config.yaml
n_layer: 12
d_model: 320
n_head: 5
n_kv_head: 5
head_dim: 64
d_mlp: 1280
vocab_size: 2321
activation: "tanh_gelu"
norm: "layernorm"
norm_place: "pre"
norm_eps: 1e-05
positions: "learned"
qk_norm: false
attn_scale: 0.125
bias: "all"
tie_embeddings: true
parallel_block: false
init: "normal"
init_std_qkv: 0.0266
init_std_o: 0.00543
init_std_up: 0.0266
init_std_down: 0.00271
optimizer: "muon_variant"
lr: 0.00837
beta1: 0.93
weight_decay: 0.027
lr_head: 0.00483
grad_clip: 0.5
warmup_steps: 200
schedule: "wsd"
decay_fraction: 0.638
decay_shape: "linear"
final_lr_fraction: 0.0
batch_tokens: 65536
seq_len: 256
doc_mask: false
z_loss: 0.0001
train_tokens: 411900000
steps: 6286
dataset: "wikipedia_en"
MLP neurons of a small language model. Each row is named by its layer, matrix (up: input weights; down: output weights) and neuron, and shows model dimensions 80-143. Each number is 200 + 30 x the weight over its row's rms, rounded and kept within 0 to 999.
Before each neuron's rows, "fires before" lists the tokens most often just after its 100 highest values on Wikipedia text that the model never trained on. A number after a token or word is its count.

fires before: "." 26, ".\n\n" 19, "," 10, " in" 6
L9.up174,193,199,197,216,184,229,216,237,242,161,183,101,223,200,223,161,222,192,203,191,177,200,227,152,155,166,169,184,204,217,172,203,189,224,165,186,236,212,203,158,181,177,210,221,238,199,217,224,177,160,170,164,212,216,192,242,173,264,204,186,245,231,196,206
L9.down174,194,214,211,191,219,204,161,212,190,234,200,246,175,184,196,236,113,211,176,199,199,202,170,232,270,222,231,229,217,180,244,216,189,198,197,212,193,180,225,200,202,174,185,192,161,222,166,180,204,215,255,215,181,158,218,219,184,185,186,248,201,217,217,226

fires before: "es" 19, "s" 16, "ed" 15, "ued" 4
L7.up1149,215,222,171,169,248,163,225,183,254,257,178,222,142,147,170,224,197,213,162,170,218,188,179,205,166,174,144,197,222,191,246,216,179,162,213,155,166,231,232,201,166,259,184,202,167,201,136,244,212,180,215,206,236,161,216,268,189,227,172,220,219,162,211,202
L7.down1149,220,165,220,224,213,209,219,181,238,216,185,208,184,216,218,199,175,223,195,197,206,162,210,211,197,217,195,175,240,183,206,175,145,161,212,157,172,225,152,183,143,206,217,197,210,205,185,224,200,251,195,169,207,192,211,282,159,197,180,203,217,239,195,224

fires before: "4" 12, "1" 10, "7" 10, "5" 9, "2" 8, "3" 7
L2.up1177,229,184,171,212,163,191,206,183,196,220,187,238,239,138,206,152,192,241,229,227,217,183,202,227,187,181,162,184,218,209,181,192,250,239,218,234,193,153,190,194,157,126,184,219,186,150,211,221,170,230,161,205,227,254,231,155,243,157,196,240,200,248,214,186
L2.down1177,269,213,205,193,226,224,201,210,211,171,223,235,201,167,243,227,221,214,204,180,246,210,198,162,214,218,269,177,190,168,170,243,205,201,182,221,173,185,211,271,203,220,268,217,178,179,167,190,192,217,135,152,202,181,201,232,186,181,211,193,189,215,198,216

fires before: "-" 46, "|" 31, "|---|---|---|---" 7
L3.up495,218,234,237,159,187,247,211,208,148,141,155,221,138,190,197,195,233,214,204,244,194,221,219,201,134,213,162,205,198,225,162,253,208,246,189,203,237,191,196,152,218,161,265,164,216,203,170,265,186,192,179,235,218,191,191,156,198,193,207,222,274,178,193,218
L3.down495,199,259,212,195,181,240,189,206,156,212,177,185,213,180,185,204,245,218,219,222,201,185,244,198,177,242,189,185,140,179,183,213,206,194,239,187,195,212,228,156,270,165,147,175,216,202,207,202,211,202,202,184,210,190,193,130,167,156,189,227,237,175,205,173

fires before: " to" 60, "," 5, "–" 4
L9.up712,162,189,215,196,190,197,176,186,220,186,181,195,219,218,217,217,151,222,180,193,229,224,169,185,202,181,206,154,270,244,237,166,229,218,220,221,195,227,248,178,198,254,174,208,181,149,210,209,220,183,250,281,199,236,179,115,212,206,187,183,201,236,192,216
L9.down712,183,189,224,229,207,224,156,244,170,223,261,197,238,215,140,247,208,178,195,209,224,206,175,172,176,195,201,160,179,192,180,204,225,217,215,153,186,208,149,214,222,232,143,209,132,166,207,212,180,226,219,256,191,209,176,190,231,156,196,173,163,161,187,227

fires before: " " 83
L2.up5,203,167,222,257,226,219,191,201,192,200,197,176,230,162,204,144,195,163,139,201,171,234,177,218,218,202,215,223,151,274,222,209,254,208,212,199,246,190,150,214,194,202,171,173,169,251,172,173,186,278,243,185,253,167,187,188,193,174,193,193,172,267,208,222
L2.down5,229,225,220,189,185,204,147,196,195,205,200,214,192,207,167,204,155,181,232,195,178,284,180,238,207,199,188,200,197,228,193,167,211,159,222,189,132,178,194,258,231,209,169,255,185,176,171,211,202,202,169,228,154,237,180,208,225,269,218,220,192,168,199,187

fires before: "ect" 13, "ort" 10, "on" 10, "osition" 8, "os" 7, "ized" 6
L4.up334,192,190,184,216,221,133,183,224,188,185,246,242,211,179,249,222,229,156,175,240,203,201,188,179,154,195,243,221,202,182,218,169,175,228,154,184,207,256,158,203,205,205,285,129,168,204,226,184,234,183,190,184,223,224,130,212,187,209,196,221,170,195,179,246
L4.down334,207,235,208,200,219,214,252,238,175,200,260,237,218,142,176,234,224,153,146,192,214,199,210,188,253,221,211,167,185,209,176,230,217,192,206,199,185,213,242,134,245,200,199,206,136,170,202,132,208,228,181,236,226,172,223,190,204,197,162,165,225,247,167,147

fires before: " " 58, "o" 5, "1" 4, "0" 4, " ." 4
L7.up331,243,205,204,229,219,219,200,196,180,172,220,171,216,216,144,234,216,127,207,203,256,251,206,200,220,220,156,174,224,175,222,234,213,202,186,175,216,189,156,157,156,175,225,212,234,243,242,174,235,157,192,229,173,161,226,215,202,143,179,224,252,161,231,194
L7.down331,204,207,176,207,225,170,260,194,167,238,139,168,143,219,168,184,191,206,167,226,199,170,208,190,192,214,123,185,177,218,231,237,149,192,224,183,180,199,150,191,211,237,204,161,138,190,144,233,234,264,200,228,205,189,214,188,195,227,227,215,176,220,191,242

fires before: "|" 55, "|---|---|---|---" 9, " in" 4
L9.up630,154,261,202,211,204,227,231,161,198,184,177,166,188,203,160,242,176,174,167,201,196,195,217,189,116,213,205,213,190,208,216,146,201,228,155,209,198,164,245,175,194,199,227,180,226,185,177,210,223,216,257,237,199,136,194,172,176,162,196,204,192,181,238,194
L9.down630,209,150,189,198,201,151,188,189,211,183,163,178,220,156,203,199,208,186,154,225,222,189,266,160,239,175,190,188,235,183,212,205,200,210,209,222,221,193,154,192,250,214,185,187,206,212,189,166,183,205,173,206,221,187,212,172,221,249,180,181,158,212,198,187

fires before: " |" 17, "%" 16, "." 8, "4" 6, " |\n" 5
L4.up98,209,204,247,188,216,223,172,210,200,182,206,215,186,183,221,232,267,227,166,170,204,225,190,162,234,226,209,176,228,181,259,211,189,279,176,246,160,181,217,221,220,175,192,229,185,225,240,208,192,173,171,221,244,183,233,233,224,219,221,212,148,205,220,181
L4.down98,174,269,161,198,204,234,184,208,196,157,246,171,206,182,178,250,187,188,166,217,166,161,170,184,197,263,240,231,173,231,169,169,222,232,237,205,198,206,183,200,214,212,195,176,214,214,171,186,138,251,189,239,187,196,207,192,216,249,240,171,193,195,165,206

fires before: " " 41, " character" 5, "000" 4
L7.up797,203,157,216,220,223,195,165,205,176,195,224,224,171,225,241,141,250,216,198,165,151,238,219,196,205,176,228,184,209,233,189,226,250,206,196,172,175,198,270,147,166,214,220,188,186,255,259,190,209,189,248,164,207,232,184,202,220,229,208,234,232,223,139,211
L7.down797,187,198,201,231,170,145,179,170,149,231,178,248,160,271,179,220,193,183,116,132,201,176,184,209,222,151,267,193,221,245,205,169,211,186,187,187,200,219,175,235,174,211,193,237,237,267,172,208,260,198,174,173,180,213,196,165,150,176,175,234,179,220,218,150

fires before: " in" 18, " by" 11, " to" 10, " with" 9, " on" 5, "," 5
L9.up959,179,230,195,200,198,236,229,230,176,218,206,202,214,199,189,203,225,193,199,199,215,218,187,237,209,183,202,159,219,162,277,231,238,227,186,257,199,202,165,143,176,205,213,185,195,230,192,186,217,171,235,165,187,225,223,188,159,147,235,173,189,222,187,235
L9.down959,174,173,181,125,230,244,168,243,190,222,204,198,245,212,170,219,263,205,232,179,170,154,194,194,226,202,211,186,209,189,234,135,223,230,178,135,183,239,192,195,210,203,253,207,140,170,129,227,258,194,187,224,193,164,214,237,239,236,193,196,185,225,170,235

fires before: " in" 30, " by" 13, " on" 10, " as" 6, " to" 5, "im" 4
L9.up587,255,213,193,210,228,186,178,195,169,221,211,195,187,193,204,225,236,175,187,239,213,262,170,257,189,208,217,199,197,220,212,207,263,265,185,209,211,179,160,155,211,226,220,185,253,200,163,224,200,202,169,206,198,201,191,187,119,193,187,142,223,218,180,199
L9.down587,216,223,193,169,225,146,192,213,212,250,243,191,262,181,197,173,217,245,201,257,162,202,177,180,154,234,251,222,263,251,226,196,224,171,223,232,192,214,231,220,211,176,242,194,208,196,147,194,209,170,141,238,250,236,191,246,223,220,243,143,144,211,217,173

fires before: "4" 21, "5" 16, "3" 14, "2" 9
L9.up780,207,234,156,207,194,183,116,221,181,166,185,206,220,157,198,175,189,212,177,223,188,245,234,191,185,112,186,211,137,178,179,170,169,189,202,205,194,191,181,218,231,191,204,167,182,271,176,192,233,210,174,209,224,230,214,189,207,163,203,253,219,192,192,235
L9.down780,211,210,205,245,192,166,213,185,183,221,196,194,207,194,235,210,180,222,223,171,210,152,220,162,133,208,148,202,156,173,236,225,204,205,175,242,245,184,232,182,198,235,185,201,229,231,243,182,176,222,261,228,166,219,198,292,223,187,206,237,207,232,212,198

fires before: "|" 70, " |\n" 20
L9.up1212,178,181,213,214,212,256,239,176,133,163,174,220,162,176,209,190,199,134,193,190,249,204,218,237,193,226,189,180,175,208,163,186,141,201,126,196,206,252,136,186,218,219,242,154,236,201,189,214,237,212,168,236,195,227,188,171,210,212,232,180,172,211,226,170
L9.down1212,180,154,214,172,178,139,204,189,216,185,191,194,198,249,177,231,174,186,187,198,112,206,226,182,222,249,192,237,202,177,214,195,173,181,230,210,209,189,170,237,223,229,165,188,204,199,227,205,188,214,197,143,230,217,239,212,180,240,171,186,203,200,186,132

fires before: " " 71, " September" 4
L9.up998,187,197,242,183,129,162,194,202,171,225,199,231,245,190,212,192,180,229,225,169,223,202,238,219,192,146,230,180,179,189,210,186,245,201,213,202,176,236,242,203,179,206,233,151,167,197,188,194,198,136,203,177,219,179,231,199,228,209,288,209,189,267,180,184
L9.down998,180,180,188,241,172,181,115,171,210,246,233,176,171,194,251,178,161,195,199,222,206,206,215,246,144,225,195,231,166,257,179,216,148,223,204,201,190,214,165,230,206,214,152,191,199,217,150,211,132,175,187,178,204,198,196,181,175,212,183,227,217,288,184,204

fires before: " " 91
L9.up957,207,207,150,224,133,166,190,230,197,232,210,234,244,178,201,142,182,180,185,203,214,225,174,213,204,169,292,160,193,208,206,219,232,201,219,219,209,236,223,270,190,215,209,212,152,180,167,188,146,196,207,152,241,193,192,233,233,239,226,229,204,250,164,170
L9.down957,186,204,196,182,211,192,227,189,217,226,184,197,197,217,138,214,184,175,229,174,170,203,236,236,198,219,217,185,245,204,198,156,209,239,223,194,257,192,224,207,262,161,188,220,184,241,218,190,202,180,177,194,182,241,223,191,211,185,212,237,198,158,178,195

fires before: " |" 36, " |\n" 22, "," 12
L9.up260,150,177,245,147,195,156,192,243,137,136,176,145,173,186,240,248,174,241,182,217,200,176,254,216,180,156,181,226,167,246,196,234,198,219,217,139,200,154,191,156,181,213,260,237,201,186,232,174,179,215,232,243,184,205,191,132,185,151,186,163,184,182,267,177
L9.down260,188,201,230,129,157,182,193,207,218,196,224,185,179,177,148,188,215,190,173,127,178,178,161,269,226,232,232,234,251,167,203,206,226,170,261,222,214,222,195,238,192,150,149,191,166,234,177,200,206,132,133,186,175,225,186,220,214,231,260,212,173,232,186,186

fires before: "ago" 16, "e" 15, "l" 9, "age" 7, "ice" 4
L2.up810,152,203,225,182,219,178,189,162,236,123,156,192,209,153,227,184,263,193,240,186,180,208,213,240,227,188,206,223,215,137,170,187,251,263,207,180,182,211,213,192,195,193,238,181,221,239,144,196,166,224,155,219,256,146,170,149,205,170,237,195,295,190,167,187
L2.down810,206,116,238,201,238,210,211,268,187,261,172,188,196,171,196,157,247,223,165,194,179,183,171,205,195,217,212,203,195,226,215,242,223,212,248,221,177,210,198,205,186,191,227,199,194,192,218,241,189,223,231,131,248,216,239,183,259,217,214,169,180,199,184,213

fires before: " " 59, " N" 4
L9.up736,189,177,180,251,185,144,202,222,283,179,192,243,223,192,188,145,213,174,161,173,190,191,174,199,222,251,164,157,256,224,200,191,202,177,221,187,179,160,274,209,201,170,223,202,240,245,221,231,154,159,188,209,216,168,230,234,209,186,230,287,134,176,129,234
L9.down736,234,163,264,198,208,184,180,213,172,196,184,177,208,203,206,148,184,232,153,182,171,245,209,239,181,213,250,238,212,163,199,189,197,204,195,213,223,180,166,228,182,202,196,214,161,175,161,199,183,193,225,187,208,208,205,245,192,182,173,188,195,211,201,224

fires before: " " 96
L9.up993,240,169,194,163,191,177,168,242,188,168,179,275,151,202,200,243,173,214,186,192,240,155,202,189,222,224,156,217,234,178,165,211,197,225,200,214,218,187,244,279,159,219,207,243,196,243,235,166,242,146,229,183,149,168,170,191,192,223,198,245,153,195,158,180
L9.down993,178,222,181,227,214,188,244,179,201,188,223,198,202,192,165,196,247,166,196,207,178,211,199,205,178,215,241,167,242,253,216,236,198,194,248,211,195,237,219,214,192,184,255,226,202,178,174,220,217,207,187,249,236,252,227,231,204,172,188,164,183,195,171,237

fires before: " " 54, "o" 4
L9.up355,201,203,207,187,201,147,214,252,232,186,148,172,176,149,202,207,278,171,175,218,258,253,215,187,209,216,212,189,217,202,182,266,214,182,196,224,184,225,250,184,222,188,204,196,210,258,179,243,201,258,245,170,199,218,198,200,195,261,210,209,179,233,224,234
L9.down355,276,198,195,230,150,172,248,172,195,259,209,193,205,239,209,167,183,219,184,236,229,208,210,195,194,250,154,197,188,222,247,179,235,198,199,169,197,200,180,143,253,164,173,163,256,192,218,189,234,169,198,208,218,190,225,208,236,219,155,176,198,188,215,208

fires before: " " 20, " the" 17, " |\n" 9, " to" 4
L7.up1153,192,201,198,182,228,190,211,129,191,189,163,170,233,231,225,176,205,154,207,289,264,214,205,241,168,185,170,245,245,221,174,189,177,193,193,233,144,180,156,224,195,169,181,182,158,174,142,198,174,228,170,237,182,115,215,257,158,209,260,176,121,184,191,195
L7.down1153,210,198,171,212,218,222,192,176,169,222,153,176,203,248,164,186,187,193,203,205,176,203,289,200,178,220,199,143,176,197,221,184,221,191,219,221,186,195,228,177,178,184,184,166,219,252,196,236,199,170,170,203,237,209,214,192,259,240,172,167,191,174,154,182

fires before: "|" 41, "es" 8, "ou" 6, "|---|---|---|---" 6, "our" 4
L9.up719,166,216,191,176,207,206,214,173,201,193,254,203,175,212,114,200,231,211,262,203,222,207,208,207,170,247,230,197,181,262,272,144,203,220,224,192,173,147,247,206,156,204,206,218,184,188,181,192,241,194,245,222,174,147,225,171,174,190,159,188,232,223,175,168
L9.down719,235,206,245,132,183,220,181,167,163,130,251,214,161,216,193,168,200,136,195,236,190,200,248,171,176,259,208,239,202,217,185,222,247,232,225,185,153,210,234,205,194,202,174,176,190,188,218,210,181,202,237,227,183,190,222,190,216,206,154,164,170,225,174,223

fires before: " " 65, " a" 5
L9.up1061,255,171,171,211,172,153,185,194,252,219,196,293,199,139,231,174,250,191,227,194,227,196,194,204,139,174,221,198,213,167,158,175,225,222,173,171,175,209,283,279,186,165,154,210,162,209,192,191,203,217,190,183,215,226,203,244,213,197,225,209,199,162,184,210
L9.down1061,188,245,241,176,153,167,246,220,194,206,175,171,189,178,167,197,210,212,199,211,229,281,203,178,200,183,194,153,181,232,217,201,181,203,226,154,169,232,157,222,196,151,262,232,177,150,181,229,215,232,226,234,188,206,187,247,246,223,149,170,182,188,183,199

fires before: "|" 36, "-" 30, "The" 9
L9.up904,200,205,229,135,191,183,209,235,198,199,155,181,186,224,193,174,213,206,241,229,176,207,214,221,194,211,213,180,166,230,179,212,180,192,190,199,193,214,206,198,219,205,205,158,218,240,157,256,186,228,148,235,211,246,169,222,153,152,211,235,222,205,171,185
L9.down904,184,209,160,181,215,182,180,186,183,228,195,172,194,160,222,224,245,232,254,194,194,200,174,186,211,183,198,193,173,221,223,205,186,213,199,204,204,249,252,169,215,196,185,190,187,128,202,243,228,240,202,235,193,215,185,183,203,176,171,210,202,208,201,133

fires before: "," 15, "." 12, " (" 11, "\n" 8, " and" 5
L7.up399,218,204,164,214,170,189,187,188,200,159,209,219,245,211,218,209,160,260,186,219,172,228,275,158,161,169,198,229,207,217,206,168,167,188,155,200,194,210,179,168,210,148,214,211,232,208,167,222,227,205,169,182,202,236,222,220,216,194,213,143,198,163,201,215
L7.down399,229,217,234,200,214,220,195,205,250,206,157,245,161,158,251,168,181,153,252,227,229,242,181,213,227,185,235,227,156,224,236,160,208,211,219,181,182,203,240,262,185,174,207,262,192,208,211,156,200,178,249,190,192,178,188,145,196,207,174,220,204,163,215,197

fires before: " " 34, " the" 10, " $" 4, " at" 4
L4.up381,183,235,220,180,177,198,192,237,205,173,117,218,176,212,176,128,258,216,224,234,246,202,201,226,140,148,185,197,205,191,157,221,157,190,201,194,219,219,202,235,218,205,220,209,221,203,155,193,220,188,183,188,181,221,239,183,173,227,177,165,220,197,161,245
L4.down381,240,193,203,229,180,166,243,202,214,167,208,232,241,142,225,185,206,171,130,215,254,211,206,244,269,214,222,218,201,248,245,161,236,181,202,189,183,160,183,137,144,156,171,244,229,212,175,148,193,184,189,183,187,182,199,174,261,175,173,210,197,202,180,183

fires before: "," 82, " |" 6, " " 4
L9.up383,226,223,242,188,231,225,158,221,186,147,184,179,228,206,173,184,259,177,188,183,220,198,224,219,177,224,197,172,218,201,189,186,190,230,190,194,207,232,194,229,174,219,177,188,218,265,239,202,213,190,205,178,177,195,256,199,175,211,247,198,187,225,215,197
L9.down383,227,207,175,210,150,156,164,205,232,165,199,236,197,206,195,150,225,245,217,241,170,225,159,235,193,198,123,125,137,215,197,204,215,207,244,192,218,189,209,209,210,206,251,211,218,247,192,144,232,202,184,196,133,209,165,213,181,239,179,193,193,212,210,192

fires before: " " 27, "\n" 8, " |" 7, "38" 7, "ub" 6, "3" 4
L7.up344,274,167,221,224,210,246,194,197,217,213,172,237,187,279,169,157,175,184,190,234,167,196,182,190,208,209,233,183,195,247,177,206,251,179,180,171,244,186,175,250,211,255,172,166,211,174,214,143,194,206,230,223,207,154,180,254,287,189,199,237,216,197,207,218
L7.down344,228,217,240,162,197,192,200,170,218,178,205,190,175,192,208,223,242,150,175,164,154,195,148,161,240,220,182,184,210,175,191,209,193,211,255,201,242,178,200,180,172,209,241,217,210,260,198,201,232,260,173,165,195,188,185,161,190,163,187,193,220,235,226,175

fires before: "port" 17, "et" 9, "ep" 8, "eries" 7, "em" 5, "P" 4
L4.up1027,189,172,234,192,221,233,180,194,209,180,173,236,198,200,193,206,233,155,152,146,257,174,179,180,206,200,199,213,214,216,238,256,206,190,289,141,231,183,230,214,149,260,180,250,190,138,185,177,209,183,222,207,211,182,195,188,228,163,155,187,174,175,208,233
L4.down1027,189,201,223,164,198,226,180,206,268,186,215,189,204,146,154,264,203,174,239,223,231,174,180,205,198,208,216,147,211,217,136,215,197,214,244,188,206,178,214,189,179,167,174,155,180,204,175,161,225,185,167,212,196,207,212,220,191,201,122,231,242,188,210,138

fires before: "-" 32, "|" 19, "  " 7
L9.up791,210,221,213,182,178,179,194,147,251,206,190,179,166,207,165,192,201,219,215,259,210,221,258,199,198,223,224,240,208,291,176,170,221,246,196,174,213,208,194,126,201,194,144,157,224,221,250,241,213,237,224,274,182,217,154,199,230,233,205,190,217,167,262,200
L9.down791,252,170,180,174,211,187,259,213,207,149,233,201,242,167,200,186,255,169,212,212,184,172,225,225,255,217,171,181,196,193,217,236,156,238,161,215,207,152,199,181,183,232,179,220,244,166,174,186,193,243,192,231,214,208,251,209,137,178,167,181,202,223,198,197

fires before: "6" 22, "7" 14, "5" 12, "4" 6, "8" 5, "ing" 4
L9.up309,201,257,241,234,156,174,209,210,168,137,180,156,213,202,174,201,159,229,139,236,222,223,178,174,233,189,197,171,218,184,207,214,225,174,244,181,155,170,209,231,217,215,204,248,129,176,223,167,246,157,219,177,186,204,199,255,190,183,194,214,246,234,227,247
L9.down309,267,204,189,213,220,225,135,183,188,159,172,182,198,199,292,182,174,213,264,164,160,187,213,166,209,217,179,293,182,116,154,186,195,198,193,217,193,178,208,140,217,158,185,217,209,279,166,193,192,192,169,195,173,188,180,227,192,210,185,244,190,225,250,190

fires before: "|" 74, "|---|---|---|---" 14, "|---|---|\n" 4
L2.up737,239,201,275,231,253,181,238,201,198,198,210,178,166,191,188,184,200,150,261,225,224,218,180,159,155,248,235,199,215,181,196,242,241,202,183,136,198,205,241,206,265,215,198,164,150,234,238,280,209,184,171,211,206,183,193,171,225,161,228,165,205,213,130,178
L2.down737,209,185,222,194,204,154,188,207,181,190,206,169,213,157,155,152,184,194,248,219,203,171,204,176,201,249,194,190,153,241,219,168,207,197,174,183,198,266,254,188,254,229,188,177,213,216,203,242,194,214,165,190,210,191,220,111,201,178,189,196,200,185,137,182

fires before: " |" 60, " |\n" 11, "}" 5, " " 4
L2.up303,194,164,203,159,184,205,198,139,195,192,198,197,222,198,229,180,224,177,239,211,225,152,197,220,247,218,202,148,214,201,167,186,180,181,162,204,204,210,163,241,202,197,207,233,187,184,237,230,248,202,184,248,208,220,221,133,159,180,174,187,213,204,221,176
L2.down303,251,192,117,223,164,131,178,194,198,207,195,128,218,125,219,178,186,289,241,224,255,211,266,220,167,234,171,190,218,195,184,167,216,217,217,200,225,199,139,244,188,171,212,177,204,207,225,155,212,180,204,193,236,203,206,211,210,221,189,174,233,187,153,178

fires before: " |" 25, "°N" 7, "-" 5, "0" 5, "\n" 5, "°E" 4
L2.up529,148,235,234,181,222,279,187,215,232,224,167,158,183,210,221,176,188,208,183,200,247,153,184,190,153,177,161,223,214,206,143,216,214,185,190,161,184,206,180,223,167,267,211,128,187,179,243,183,207,154,215,136,184,189,194,187,214,184,178,113,207,242,238,159
L2.down529,230,224,177,248,170,195,146,202,216,234,227,238,190,192,151,236,197,202,224,168,193,196,200,192,219,195,187,186,162,248,218,238,156,212,238,220,193,220,162,197,216,207,253,243,178,213,172,205,197,226,185,217,227,191,174,185,207,171,201,188,187,200,196,221

fires before: " " 66
L7.up406,245,192,198,192,230,208,197,217,185,238,209,221,207,176,189,160,266,199,175,190,268,239,186,181,245,192,224,209,232,179,189,202,178,254,253,206,193,215,198,211,208,165,170,216,116,229,214,208,199,202,229,179,186,191,128,199,200,184,273,229,186,236,180,178
L7.down406,226,228,223,182,191,230,184,199,173,203,168,229,238,239,114,220,248,236,293,181,219,197,267,215,208,168,201,162,216,218,147,219,199,255,193,181,227,220,222,207,193,203,175,265,140,212,185,176,218,188,212,190,181,141,156,211,178,212,185,219,131,192,174,181

fires before: " in" 20, " as" 16, " to" 16, " for" 9, " by" 4
L7.up278,142,223,144,279,206,192,228,209,244,176,247,124,223,187,193,188,195,226,198,209,220,192,244,194,220,215,155,182,227,207,213,201,165,199,198,173,234,193,191,175,224,171,210,179,154,206,176,192,173,215,219,203,171,190,205,261,231,199,226,111,169,198,224,218
L7.down278,205,200,213,229,199,203,198,196,212,249,191,186,176,238,183,248,223,141,193,215,224,156,204,193,239,200,187,181,207,240,211,266,183,265,199,209,218,180,184,117,199,169,192,209,217,154,207,195,227,207,236,175,140,215,192,218,180,185,213,217,161,138,171,224

fires before: "|" 62, "in" 4, " " 4, "ine" 4
L4.up102,230,197,201,165,209,201,133,205,190,203,177,170,163,204,209,244,187,145,163,175,204,249,234,188,211,227,150,150,225,171,202,237,190,227,214,193,259,191,203,207,202,207,181,234,192,252,176,216,207,172,171,208,214,179,166,183,275,173,211,198,186,134,151,208
L4.down102,235,242,239,204,252,193,213,190,204,201,187,192,197,176,166,204,214,203,214,198,178,135,276,193,152,179,237,219,154,206,177,232,180,181,215,245,206,261,215,209,209,200,161,155,232,224,226,192,167,230,229,169,221,199,183,209,202,215,217,179,195,189,202,160

fires before: "ed" 40, "s" 16, "ing" 11, "ated" 5, "es" 5, "er" 4
L9.up665,202,269,208,189,220,194,231,231,227,183,261,169,161,219,164,183,179,203,191,175,262,165,160,189,181,237,200,205,240,188,216,188,177,207,212,158,165,203,201,199,228,207,250,227,221,212,166,201,191,216,206,244,185,199,188,293,235,200,221,225,174,202,221,211
L9.down665,211,213,238,220,211,268,227,205,206,225,173,213,130,185,231,218,185,212,210,208,238,163,216,170,194,201,194,168,179,211,221,187,219,198,181,156,169,199,176,175,205,258,232,224,201,203,215,166,198,218,223,200,152,226,225,213,168,244,163,139,203,183,194,271

fires before: "," 60, " " 17, " he" 8
L9.up532,209,166,212,221,199,231,206,229,212,213,184,226,177,267,218,252,220,203,153,203,226,230,254,209,202,172,137,173,167,149,220,204,223,154,210,195,169,198,202,199,170,234,216,243,237,198,181,161,235,223,209,236,186,208,188,156,189,167,178,221,172,255,210,180
L9.down532,171,225,147,276,170,188,152,181,213,206,207,249,175,249,175,181,254,208,209,224,208,188,210,160,133,200,202,168,181,172,181,201,163,194,190,149,198,201,172,205,188,212,174,187,205,200,191,165,246,169,172,186,210,191,179,168,184,223,204,236,238,218,169,161

fires before: " in" 21, " to" 12, " on" 9, " by" 9, " at" 7, " with" 6
L7.up167,166,197,218,208,172,189,179,230,186,210,181,166,202,194,184,200,233,169,183,197,200,229,179,228,232,237,170,193,220,167,271,236,174,186,181,171,201,205,181,152,223,226,257,178,199,179,190,221,180,177,199,192,191,172,193,195,227,173,184,131,107,245,186,202
L7.down167,164,233,197,196,241,139,148,237,157,116,167,177,210,192,174,194,244,222,227,200,196,160,147,276,228,188,262,171,284,136,188,215,177,276,178,227,169,202,192,164,255,231,188,184,197,179,164,196,225,206,205,158,169,226,230,194,157,215,220,209,193,156,216,224

fires before: " " 100
L9.up571,248,136,216,252,202,188,146,241,210,268,173,244,188,165,194,187,214,170,242,123,167,212,232,217,155,194,239,178,231,191,169,213,251,196,213,237,252,200,188,226,215,190,165,203,207,222,189,161,258,164,236,186,259,191,239,207,236,250,166,235,202,256,146,190
L9.down571,213,174,139,148,229,151,161,160,217,216,187,176,186,218,151,202,188,161,154,240,220,172,166,252,215,186,174,171,162,175,171,206,240,205,225,153,210,266,215,238,201,184,233,197,234,177,156,207,196,257,234,217,210,226,196,177,154,234,191,233,232,166,246,217

fires before: " " 64, "9" 4, "," 4
L4.up586,206,212,235,190,170,233,211,213,234,221,254,203,194,161,227,161,221,154,174,187,179,210,176,238,246,213,172,159,192,230,163,243,216,233,183,162,213,206,199,251,163,204,165,181,177,195,167,204,228,160,220,182,169,227,150,206,180,210,158,206,223,268,219,196
L4.down586,225,210,174,211,210,226,162,150,168,234,143,203,209,153,166,223,158,201,188,162,240,202,199,169,203,253,229,213,210,219,186,227,188,235,182,239,159,193,247,201,175,197,178,174,160,202,184,203,212,172,188,228,235,123,200,171,140,209,179,174,158,216,194,233

fires before: "|" 36, "===" 12, "M" 5, "ivid" 4
L4.up56,181,182,227,217,199,213,204,203,185,175,256,186,204,240,213,196,221,201,135,242,231,182,181,158,196,223,188,249,207,224,155,252,192,227,195,214,240,225,176,206,138,234,229,171,226,177,204,222,252,165,183,234,180,243,224,153,181,165,165,234,205,226,182,179
L4.down56,227,188,232,180,218,157,125,252,196,156,243,159,142,200,183,196,221,264,162,153,195,201,224,164,208,203,175,199,204,205,193,200,175,210,166,211,211,257,190,236,135,215,205,180,228,199,159,213,180,168,189,177,225,201,217,168,124,146,202,221,190,208,184,217